From a checkpoint of a small transformer trained on Wikipedia: 14 heads of 64 (7 for keys and values), 1003M tokens.
MLP neurons of a small language model. Each row is named by its layer, matrix (gate and up: input weights) and neuron, and shows model dimensions 0-127. Each number is 500 + 25 x the weight over its row's rms, rounded and kept within 0 to 999. Numbers have three digits each. A neuron's up and down rows have the sign that makes its largest values positive.
A block is one neuron, or neurons of one layer that tend to fire together. Before each block is what it responds to, as a language model described it from the Wikipedia text at the highest values.

Description: Table score digits. Small single digits, mostly 0, in sports statistics tables and match scores, usually a cell after a pipe or the number after a dash (4–0, 6–2, 9–0).
L2.gate3491:472479500527515514491535474530502488485537541480540512502507482500507484474498496498534550493480477506465471528495506504496518556473540515498437490519479478496503473501503537514518523500510495485451512542507468466474512507516492517529491562512467512476516502517495501477519499502484514520475470530529459484470519527475495483506473495488501483482478517518515531480534519543525480490502
L2.up3491:471461502447490493534475450517529459522488530492488505563538511523495487470453539468467506508492477492519435536535501530458500485488507510503471500492497485525525492490485484496510456528543476540468471471496469518538512470477487483469496465497492506477528491474468507499499544449492494516471526488488501546480506506504538476483493515484528476491487540502505470493494526463532506511476

Description: Mid-word fragments in names. Short word pieces inside or ending multi-token names and rare words, mostly foreign places and surnames, e.g. Chey-en-ne, Fey-en-oord, Poz-n-an, Far-rar.
L2.gate3316:510481550526527472495476486496483489471453525455503504516515468508485531480487551516503496512483515533440512532474519525536507517520467515471538498467504509467524528519504463504509457474481486501517491511520546478458462506480522464514497537532508485505515519503522474466495459502526484516466509488537496535515485498506477510496535547525525514490487526560539528486543513477504518490552
L2.up3316:550504480518469481494485462538460517506509471483520474475490507496486536530460487475503445450538472478457487526503464493535560509541466488501511515458555484478502478501478456478509511540517496486442506493541515513504537447496450484475515520473492505531497503520475497476502458492512536566455494536490515501560485560541514499552517516509503475493484482514524483486473471493505551514496

Description: Word-final -en fragment. Word-piece tokens completing or continuing a split word, mostly "en" in names and surnames like Belden, Feyenoord, Thyssen, McEwen, plus other fragments (Dundee, swimmer).
L3.gate247:513508477542482416517507490487485501492482465485517502467462553493539525499456505503537497493482496528520474494531486448487486501472502512536509499483481492521493494538550526467489486470508461464506501478504497448499532479512490454519481481505503482506499493528431546474485544505516546512504533456537468485505484545452527492489533446513476491546525535515518509524502556522462490504492
L3.up247:511502484480476555460501508549485509521521549528507483489473489496435545464510499506511520474478450549504477463481466514494499465539499510431483515547542485555500537485512503455502486511490497499515476524514553440507504481479489494485490487489500482553488495473484517497524461482523512508473507515542507478516520548487468461524479487480505497509499511497523482498558508489458521462468
L3.gate356:504512506468458478488529537510504507500541506516453486474494495492515491517506507496506489485479464549512539475524513496512479509519513501492477490495477550484469476528522441441464530495452477515524532500521501501493552505490501506484581533486466533481542489500546512520499434492537495487528507480533470463498498532486528485550482543492432488472464504490510494492483467490516469476515
L3.up356:510495475463527507527512454515474514541498466491458496494546483472496468523496491478484496492479531546528519497491518503482510513472480531465452498532493524521519498521497474505508497498447530504465510472497544479507518467506510477534514508536481504462506473552504506496491451504526485502501482509516476517528503449525502498528498490514551469478478539498515523521472461470535523474510
L3.gate606:479502564531482465526471477500500533464544431478497483477513476524490479523506515507497540474484574517521497509521537511504495485468513471480498483505493501535521492499469480499514487483480534491532514510514523505481435451470481510504517485442495484484477505523484461509477450517518514523471519491518486508513483477527480490531508513485497479517535456513492507525531478523473520499537
L3.up606:496528548488539500513512487524503508509503483485490498485490508497518473457551479476492448537521529440468460496527503453477498500510502482515533526516507526518487491544476509476526537498510518465564457523467492461478501517461520501472501451511531555488495480530487515526444487501496497492458482548471481480524464444532503493478474522514464495454472470506505493502513539541528461471495
L3.gate1138:498466473464452483484487475507520537525509496521480517526494500511546460486463530484492521486517484477466479479503471529478511512521458499496485456495530560558481524514531545501497522464532504490550520526535481519497534469514530500536507567499516481490452537518508478515509497488500507490510478503499542507516499497468504483501483467472482472514510496472541537531544514504491461513523
L3.up1138:457484529483508529504460516466483529504529471467498463497471473498511497485460512470454504583499512524486540510487508540474551487485517536484537508493512491487513470536527508512493506499529497509514514483499491537484507483559502508481506469506524534506473475545499510503488504507476484470505487460551515521496572514484507485509473508502498506484526499487513461506527500565490523482468
L3.gate1192:455537499477489501505500486511504471489499485492507546511487531491537496545485537486495537516530526491456488457502466499500531477471505521497482460471440521520528481530466519501494525523520520480489493517528498466503553447492500498522498479519488486463491518507503530465541489539516464525474542487502532469512466511500496488482503522497481493525482479499501502530493516470456482503485
L3.up1192:511516532511514495466539519475521536484516512552478518499508494472493490454514478470518514531507506512520564465492516479512557512505510511506523507511489541470496533473527514478523511485480490500510535515543510503454507485499506520463480498493525540501504491491464467504491466514468459506483468476516527482549507508508522514496533535511464493521519506493544505459505515537500466461514
L3.gate1220:479503482478520506490532528443564499541477489492504476484497478509534534494524485446495478524501490543513505480459465462554560494495500461490510472454437536546493483532468545458497507504480480508497490507530469534507518483541545457514518502498521492514495504510536476478469466531506488522468516528478535452518484496502519505501519489475499483518527471523548495502500501519482476474473
L3.up1220:484452516522507518522491469506526484510524468487550499500502525507489561511484519495476513525488502498474505504496548545508515484493512514530495503498501492510553493497528455471482511487493478497543506510533515443499520479515531515512497501490494487517455471525514467444476485542513454500525539461584492530480518448510495490511504482489531514512521472493534504542529538471467495527509
L3.gate1250:495485545457514522493453465510511542516545500486494501451470511509482502524498494479441483518480515476535513472491512500486485546505481467524504492492534499538500492509531468500477520526456484508531493473508515518524485478521481500507514532528513513492521510525469493509481492485495457500499544511488501499469494512552522483532548524496488473508476507487495525474528510482489483451517
L3.up1250:505506539507492515535504441481521499504513508550501484519468522532508519503475525504488546531504521502548448453518509527491494477493551491479551497522512483517487500540492493508472506533516486502550550497518501482552475509558476448458503475496526503482510508462477537532523515518451500496487510520542487478516491467532516494500534486513512456516470504481449477521487521481490449476503
L3.gate1576:533525519528492501502506495489502502509535506481488501493496502478477509515489493486489470482519527493530494511501483471551515504473462507462530495470454462503495514532491473488548500478516521487460520484553546493474491470503494517497496503527530503556504490489507503484517533528509514482487485483530484516496507475513497517521526494480485472536505492538493511478485478489497480544515
L3.up1576:460520489485491522470489490471498475485508512486470469496500504493493486484516506492520460476510521485466497530457511534497500499520463507517502521486552551457494496496518528463454509497556462549494455516507490491478533470478488481532500504509494477488532558481510493469436494489486510499505533460497479538499456498516519550467523528509553545531536440500578510505495446496466527521522
L3.gate2525:515485484518442477458511479540491496477502524514487455505494476460478540477481531482506488490484507522466523524472470527509508481495478473520515503474491423517534516541459450467542516475493495514531499507453540529529479506518490467474494509522480511518519467487511503564469497526521517519456551484540533522473441502509501533516493517508490497493455504491554495517523475475449479514521
L3.up2525:475487528516495531516535486478462467460447501495488495509493475479540532514479518514457561510495499504514499479494521485527524459523531502493477482480520531511539545520517534495498494526499526530515511519495513492515472506496474459505525518488483495513468505472497477469527479497519484494462496491520476528497518522496487502497529500479500520462552470514481514512494520529526534530509
L3.gate2579:511549477477514463484519510545481479510503468465469492472484532442516522513474522507549516506466461542495490498513516509477510539497497492482522460476531519501498483464480501472519524444482516487497524529483559516481506480461534448543490457439463472526531496519486546495487487552537522523478481508498513482501495544460495468502452499481471472511520531524527523487554487448523540530472
L3.up2579:548489525495457519508525519482482469470465531529524537486504534477525497452512484524474499538536527465516494470483502497488471521505450444484490513468499476559453515517482507494514475461465477510506519462500523478485540494560503463524522465511497519517508516497499531452504522499524561543478465476493502524521464476495520505530459517523502470469484486534549519509532518526503486446481
L3.gate2681:541490547540475474476507470474483467463528547525473508491495480486525490533515458519496509463466524516517522509504479487514473492533464483540475457543516516458549444532511520470496499502499526497501523488527498508473457438530487527523498522462522509487506491465482496529484466514544479472500484491544503456469447432528498504469535545535532490502558463512491573520467515468474541492496
L3.up2681:523518470487524487490500452518497507508477533515492475433493472539474464493533493524495522508528457504508560508455495475506496471490501467483488447529530463478479487450515537526508472481468441500511491505493448477505511506508522511504522520510481489521504514509499508520519486503498486521466504509538518477500479531505477453502542465468454535509514494474477534484522525521518489498480
L3.gate2936:499475529490460486467505500518540479496517483487500518492503537565539489491525482484525449530505518515514477520509496516515461537500488520503516489489515500503483519492467453536487477515501522480449514502495495453480548448493485500504500520518540536506505528536540509500487526508474480466487516482524492511531473485478519476488489517496525487525482526540495503533507521525508475518477
L3.up2936:522485515535496494530492518502486471523507492484529496496513471456496474478470492503539504521508469495498464506517468519483518478484510541520548506495494448473493481472500486478488488461483470471509548481472462487466470503499528451508531481530515502481522497471485544448500489506463513473513534471503532529522493490490442528515478519456474474514537472518495531443528445468494448505491
L3.gate3062:536527495496534485537476516472454493510538517480520469528516475486532534500482470512525527457512488502500468489556512497462516477493459483501503478471492517519468500515493469442536477543554493481524448527511498503420464458480516484513525512510496562484529500473470501479520464486466486540474505485481459527518501508479493511493512530515497493531511508507493533464490475485492529507549
L3.up3062:491513506500478512537501524504496486455487499474516503485522511538525508523531509458512498451486535477495544503519498495510536508538450509496476486469537478472475491505483488499488528490482532490469494507534571473505474517484468506483550520523515455551532525526470501524475492508494541524541480484475511483497502515462477486462486457491450482508540504468477553517505525521509524509480
L3.gate3625:552493503503535489521495519496548492542491527533520528492468528467503522488501527480504501502474459491526525524504486478471509529465476501473501473505496502495516474513507524474482504490476491531477431485528502510522537505518506475505506533507484474521524520518498483524490474520484479517516503495495507524550479501491515503503511509482462495502497429523490503456554478485484493498509
L3.up3625:509504514492478531493512474499475492474511529521515527529505490505523505487485464475506454502487516514487470542520512512522514454506463487489537492523452492495446518482478501474496503525467478504451503511503478481530475488539518460468494475517503521484452525507479515528490485465486520491421470455519524468523508481527461529474477517488549481514555470525546533522474467539498498460471
L3.gate3776:540525475522505483512491509536473452516475477505521498473539522451502497521490499514540508532527544526501538463501479479481516462493466515492503535555521495503477501478493503525494495566557511512492468518501479476512513469512516485486455498456504486514519490498468509495504507506544532521482503542473564521475503466515485515507517467531530481463499448521499496541473535509491502487469
L3.up3776:494512486495494491478490488522487492553513493527508471564538525504507473470415469503486455496483500499465535455532526523508487473460518504511497504474447466466474556495522466487505480518511546497505540510508498509555505552503489499521503478496506456527532492518514491467496517516502487466521496476527492452525467534480508464462528530488473504508512509500444522529500501529480506498502
L3.gate5182:495496513519476470531512507502502527488486457485483515483476444519527527491493525453494500467472500493480532505492539529464466492522481502521475467481480492482424504455523482534485505506538500515498501503507490457520508479511509465518489511486489520504496458502495535527523500501512504510486511555506494511515481488497452453501495528511493484534521509467526496520566473481525432496471
L3.up5182:530504505528509504502534482482540518511475505463460473530542469492520526534512507508521527478483523507495502491471483509450529527467541529427506519444479511510544512504511533481483478485472495511519520494473509464511497502508507523579495517511521513514505488521501469548457521519475519455467469512462497519518455461520515449505522511470532502517510518535522483503525498507496561516511

Description: Small numbers in stat tables. Single-digit counts (0–6) in the middle columns of sports standings, medal tables and squad statistics, e.g. "| 2 |", "| 0 |", plus semicolon-separated election tallies.
L3.gate45:486469549512497482512524539477501531503535495497471455465513493542508491480482491523531467483521498505496523468495455553533437515500472469506484496496515537496517459484515491462501491518524502524551443509551454530477489509433527523528519485472509478504506532479564468501518438506530551491486474469479503531528505499485534513485513509488523558532502512482569459460495483532533494494501
L3.up45:502488533453562474502463463483509558504483528491470498479516490492501495511445507542519482473473535500481481475463527484471529497503463474501527464508509481531495451467502495473514474512504489448543520478505540497467500439499513502495574550472494528480503503489528441529536497540496505520502522480520486496474457510477475527558511484509486575483511507476500481502518460486522490479501
L3.gate545:470494475503483485488555527549505491486486546500508520519475510507546508518497498489548510513505538506501493504492518528500499553494494472501467514523494528498490532517521493484507492518470521506516535500507468435501483502519490493551470471456487497508488509467494530519467470502492492507451479517473521483468499518508537516482555494473533436493491499484524481528479552495474546470526
L3.up545:509446501505539493514512511536509484483472530513476546549508521512488515531523469485490501517521497541499509500522509454538527511497499519529512482493523456527474515496464459459535514507489486475454494558458491503525508498515534499517490477508494464529455511500537521488526537524500423448517477506467489484500578442503459555465457487506497497487463521453515538532491529521474501497492
L3.gate1162:490504467481466495503530516512504513485481513538500538530459513499478496534498498480486512490503466525494480500528508512528471488470509502496468496472520536516487498483492511512518443539517455476482488497513481487505483469467481521506533483479504468501479475514490485506510472473460480461455528494500483517538530546473483457506493506529515496464508503528561477468510464477520478522494
L3.up1162:519500493504515470468558511535523537520512506504495573481454518502511468501509489532477557488514507504509510502465493514486514444493503454505470545526467481471506503515479463496496535506521475466476468512503501538531497487478504509483501522460483475475537453561485489503517548509479457531513530499497510506540511535497490495503487516499505490481454505522504462529511478504483504485499
L3.gate1469:494476506492526464460462486520526502476475491502491539511501519505522464508548507497522506465499526526456543470491541499490526477503444466533468515500521525562485502469496493499454533485510488479458540583506562509465473534475494473522520492481518474520497459477511500511521447518499485463463547506472511483498462439507495502474462538489474491484467473499491506517506502474475454470524
L3.up1469:472522515470512513523502512534502492494523496514439446479485481502519501514494455519496444459474492507537523499530498500538522507483500470504452467490467520463499453482478482509474514511501514517491495491503484535507499512488494528492534473516499492497459480549544472464490513524526487484461522522470529549481537534507503485507463487493499485510508511509495484492531512467534471521557
L3.gate1688:527547458523479535488471485511544461495534499525530519497473471476510467501503495517511487475529557499491503531497555472517528484482550502522475514517504530493488492517523507501485458499528505484487503503487484525503545502505528495518503481494535509499446505476500494519535511514498466510477544503439471466452518491469469523500467490495448441524498491486517476542544526464477451540478
L3.up1688:495494509519532523523486514495524495524443520570548482522478515477492528513496513488464498524491523520501519439512524479539520467531532480533541524472534562523495483506486499475523500508519505545543538477470487534499464468449495498503490489480509475529496504496540487519514464520475479534484479501521530512498535502493475481511547519505498488491457467543539514470502479476488484475487
L3.gate1791:500473464550518496491512510524494435503453538521515489530515507527477493502476477491453528510493456517486486505456500491502514520461466485489491513484465485492474473529519510510493492481498481513497508486469554502506487528511501489518519534474513455482486467502496484446515493464525531520480498530518488449496478477525489484502510521488531480516496502503552450520518522519521484483507
L3.up1791:475507506476494486465511489453470466505490491538502460531561551496472502491477498498504466505521529490519506530487497457479538480474532493495564501512478499512512524467514544462468505486538473476489500485499503493468545488519461511462503503560474505471528490529463484478455524485508490452462482541496490534511500506501491515489519496542501467475490490487565501536479516521487500470511
L3.gate2224:506457507455462481503489496518486521517489503468520490511504480492487472513513470535460501469453474497543445553524474518512456522491483510516505487490526459512537465474498521458517518496485497497507459531501499513514535485530465508509470513504472516511520513523474490523537514482500518497534493526532503504516503470480500519495467504477483523521538528512540493499469506544467518509508
L3.up2224:508498520456529522502498489525488469543508523496493476502511469502499490523497524508435510545474481501481500523498508517477502490471459539511502514511497482508502490482512513423509503516506495499484501479464473508523509499481532488510528517491508494536498503490505502457480508448513470524489469536521511513490499571453492482489505511462512521512511486504530515494485485522497523488521
L3.gate2342:512482516484488472530523487499519523480501466503525473489476491510476510493505532517492532505455509497516479496492496521497526521499519535523478448484545506437538501497479495459471453510482517477505510502502529479453479483479460477458485461532491515511483518505509509493458521490470540500507494532539499519496481512452527503492480494519538487517478532526475503536464550455528491525443
L3.up2342:501479490538457491515509534527497515495503480472482501505497478491517474530548509521512510470485532545544480541484443493543514511534463538521510507509486512466501484509508537472531472486488474507472514500518502514461483461493530518537498493476513517462507502515503466531450490502481514504522499531457508504492467481535480507536464478533561443522517518501499475482500509519498486516499
L3.gate2386:515487537490480487482519510483513496510520515468515496515521447480491475521525455524488523533468470468498511513535500509512510521535520500503491529538472510480527499504509506505519535500521493501465490513484490468490518498498474503538474536542520502477476499480463471496514458492523465470459477499495493500502505523514488489457514471488532519492471517490516466523493476489485474526485
L3.up2386:432462532491464465522473467508510485547492486537487508488527522483495458552494496511525488506509511542482475453493502507463515496518498474531483489527512510473494457542496502515515464528503456520473483551535467513478482494508522504464514520506522501527492535523506482515512494498488527486518515506540487503456499507507472498509497516503503538524524479506469482490483523460492510513495
L3.gate2695:495478539531538470483507513472497550511524515517460471546534511515542472513467538523476493511496525478486499539525453517491543534507507484474452502506525518485507532500476519457511512470510478478522480503497468526512538486500537525530486494488565507527447521512484511492520454510519466460542514519524508480466497530505501497528484476462526479466497483488528508451491544520466452466541
L3.up2695:514453480463482465546529474466457497488516495459527489527499480487506492504520506523523506508518485533496526489554478508510497462493448444502514503505459504489447529527471498541528441504512487478517477507563521461549542475492509539504480479510506492513495480496511525499544461475456506498462515484476534502497517491512536530589540489507496501517493536492555495507460465510500519514487
L3.gate2816:505476504493497496551498488479505520476519545495471516499534489453531526487443512522532521499507461464513534512496516469485484514524464516472464493488500524504513509483515518491467493473488510459508513513550546509460498474481500497489465511523508549485530478541486483486454498455486490454491446478466473499517520486483517462532509479482511562515493532500497535514497472494480511483477
L3.up2816:476488496531506525529507544488531514524475519505505515506569529472462521478522515475511520530529493503503528466524471476501542502492491502503513496503501445474528494482483493502530464521517531479486459473476550465516510501515489521481491516486540549507522505499505471547494508477546499453480500488470504498516513521476509511490497481507492507513481487480491512525481532522480512497500
L3.gate3765:505478499541515469498497492553489499473512498443518516513553474516489487547513418488512473515514507501530485492518528488487531548513488507502536435526516504508519475519512451434509482565492523516504439480522491492499480513455542515482533504506560476480482483480453470524496466513452512483484542512533472472511481503545480502483472459531509512509466459495472549464497543553497475468512
L3.up3765:505524513536473484498522517462525539535525485508502522470467529519462484522532524467501456520473559483494510551508492523498507466495495511481521491440498502501456522531470516511534454463567540496499510482504517475536495477491491534497512478511532497448510506496480505476515508487538503467507516507533463503510543507506485514501500472522496484548479517487527481527534498519493492507533
L3.gate4203:508517521516461470502497519523486465444517521470520494516520513509510469516499443561501480479518468495513489501511503500474494504516486496482462459536531472520471488471490489435498511507502527531471466505503464482468523482479519451519508531498560542502492495453538496512487487469508463557500478483479458522488522513509526545479484475495493547474493496515521480496501481510497536473495
L3.up4203:501512495502490504505470452493509474455508521527489488553480544497488501534476451516496454463491484525511511451489531537553500509499520504537494513483517522525513483495438516493518480521496534505472492531534526516468491457502511487541504511527476566518467520510508483464534515534508477521492477490509490520505516476508521498519468494516515458479529530497490512568539485509551508466520
L3.gate4524:417469521520465473567526520517547520495515514461492486481463482463510525506550491475549463513558493511546516514505525511504547530506499510478521489519506533476506497486470479460528477484505481497506517493518451517515540512459465537471469519574520512477509479551509525518478493483521460481457522500469506471495512460520448512466484487501482517513522484523546556551513467519514446481505
L3.up4524:469491507491511516516531515505480478491488489461492474482507538488539490535484526468510520502499519505488474467515543513511493531550514517472494539501467474519502470520524492516467527462533457497535473485525496485501541492496495504482507519490498504499512522495552479511515463509518484523497486537521504507482491464510482542487510470499467497526452470531498516489518478482493494479452
L3.gate5035:469510487513491498509491488474511498469484493536453504516500485489512496530465483458511537500467546500498478508484505495511451525505474484509460494529463544514533490504524519470504511489530537511491517508489523500493483481526496529505524446546512541446487499484504555561518503474509482486455508508494464454500441491457484481444515455514485534498537446515537495506502496535494474487473
L3.up5035:478522496530532511485462476503525469476503438475522492513502470458486516486525536473531534520508521513552528482498480466478448512538539510451457473511514509510515472493536493454529431504489520515507530482421469471516511517483522534496474451505513492452479539520544478491528521498482506492484507480501472473471477521502492515498468487495477524528500490467452488475495492479516467487506
L3.gate5309:489478508460474481464504508509535494519511485462463485523573483500509541506503502463480502533489509540514466483500488463475485552498477537512485546506515501530523526479490499453480503486520552510485499500472549513481521458511501489488503518507526508477489491518509462483493451440534481465460502480521534493528486515501522499527523533561472503506535474535516544521518462533516468510523
L3.up5309:504535491477511482544456509486508490520474516486501494497468500509485482520511460500465519494506494534528479482490480514477494474502513498527544505538477463470507566490512502513483469514568476509488492472490501568496473472497510451498454495498529481489482468522520484466486482485528506548476505497468515519533544489523528478475547520495517526514506467489495539484478480446534495523484

Description: Sports table count cells. Small numbers (1, 2) in middle columns of pipe-delimited sports standings, medal, or squad tables, like "| 2 | 1 | 4"; occasionally mid-word pieces in prose.
L4.gate1232:502515461547512469514499486555516500497535525484498497524492537539534489522507536470512519524498476536498498516516539495549469489498497508519484480483492517505503539520533504442483480548436523460528471503547518489514542485457482532489511471474528497494501469512470524490526505532453506483481481525477466500499542485503510483475490525502487458531525477492479501535495502493523449526483
L4.up1232:477474499509506489519487477472504501503469501532491502508504483495540512494500481461497489481459500491516459516501487520469492484509481521510471494495453478492503513491513525506511463494549492495479491500541466461503499442517502504534477500504487506461467485526496467535498573461491536528544463509497515514523503487492475521542515453516517511501490506488540519549545484490475536497542
L4.gate3032:519536463505475520525514464516507448501488537512532499503493545543528494477548478544453510505535553518501520536508490513485481487514492481513447484511467546489443460509518537466520481545550467536521445509491545466500526457495508496533503502485550489459481483503489513486508517499516510484462548491528474512484524517541511459540491476549509483507543521512486501523518468507492473490501
L4.up3032:533468486505514486493496513517481473512516506497514499486496490459497487460546499506521520494496461523529513538477527475535521513518509507488465533512493497481560496497485515483479546550524507539504538449539503505493535473517523476562533510477515530507450484551469551479534521492489529500528517464494494538507525474546532549549512502496529510471483472512500482497514514484469495513485
L4.gate3839:483517542487478486470490481535568507463483493503506523513515472469509510524497526483509516440520543516506486531486460503460483528496476485482494503504490495516450512493498466497538492497474525518517502495538553480520461515532452496529512508469526523511502466484531494500498466463515501528522552526514484528534511505477535539468492511524488543451452501522470502461506533500477557458513
L4.up3839:539498465492505524506477521516495458477554543548490428482497487532473483495471530476476523510541436468491486451482522481544500500510485460498496449512522487477492496520542560549531544532482494529485500494484478474489512495458511503491478501498518498490534478479454500520491526496491479521489496468487511497468511506481506517508475517511533545484519493527490492518507508506500532524500
L4.gate4914:500494523506492508467498463565515514521493539544524532485511517504533513505510506471468509514441526484512464531470498494530477541501496536492507527516501491502512520451546489468506490462540503448548466495550505456517509506471476489497497506447502563504482478491512502463542495507517509494501530508495495507527477495485530499519510514513525525543529469481545452509530507497511473513494
L4.up4914:485500484518496550491507501529527477531436478511516462500502487454501504471478483514494498505515515490491486534454477523546495517506478526439487496460457504481524479500491496464484494509456517516461498530489491507515531475497509532467503499495463529481419536488484466497518493499513461480500503531500488507459529482513521525512493488459486455512478538497499466547536468464541487508539

Description: Adjective stems and word fragments. Word pieces that are not yet complete, mostly adjective stems right before a suffix or hyphen (tall-est, narrow-er, long-term, low-income), plus name fragments (Str-om-ateis, Gan-assi).
L4.gate512:532528492515455495507450535487488464497549472498514538483474522505516490493484530511505536503496467479531510526466464517484534505473503486483491471503491501513482462465463494475504497512510516507494514529488454518468499525476515438470489525522456483466497549461495488488476484538474523489496505511452500488465534542487465492550508512500492535509551501520545501543558501540493517515474
L4.up512:505519522515497481518468472530485498490496500487495532465437520548491479496500507476492491526445529483519494493541488535536484495495544493535485476530536519478458484469483446510505508478522470500505510491520491472511490539483523509485539524501451514532530525491515489466495538472455509476481495528524537532491539506480477494519467468522545512494525487491493505513514486473512537482469
L4.gate2165:505479481543488541449499540513517472485518456525466487498498469512477522508515527526501469522540496543543503470468488564509483471522506559533496537498476502487500528500503505513487571447497515480485512525537556499469495507491535501482494485516547524501521488488536468456496482482527511506508534506532487509513506473497484519537486471516492474462490516542469524501479528517459522497509
L4.up2165:539481475511465503450548508528492490497495516500461508485493510516505506467508539520510577519508495524520490527423519515576524488492520484479527490503471535454482470494462507516478511489468502518504496514498474494486510519491469494521532488474523498569541526473533485467517480495534500470500516473475501520450502458526484496470514482499516488506538512489525447493484481500479493458517
L4.gate2310:498489497470458512484480514503517504502486493478505507498448533509422481519515468519553481487469500514504485492494461500489555466466473493469477510503515514542461486516498497514452487546462539484484540528493493528507529513514537512472489475467458511494523475488461496483546508475487504522541457482492474484505535500552520490471559514513496495518550515526533509494488510454490477515508
L4.up2310:483492474539501457520481492506454475478537496508491528538489475495523481499545465513479487487492518465478452509491521495543509484514507529516498496510475452471506514497485502456493482492475551458531483513491509509499500562519505504487480487568505435528477471490483486516455435512501464489522504521535522505574517494476520504492450534547481493557479533517455472512483524508495504527475
L4.gate4272:451504480515519543486481512492487495525511493536537519495519491463461510530523524487477489470477480553524549505454551515486529486492489522500533504492541469542505496510512532498505509495486485513559463509490505525521554496498493464541459504484502460462524485503505511528500481536529477515492506487487501519542522472473523510519499535503471488506510539538490510526517513504470491527467
L4.up4272:475503500495541508519488519491476552528504491516534502523468538545479503489494518500460489482511494457475503498509528535473499484503498504486538520514478524502546541492480524476524469511547529469456512462507454521508478492438507515531517499488539489562556538465522465503478491538515477458500529483514502507498516510499470502481548493512453503500529558468490505509501534520484509512485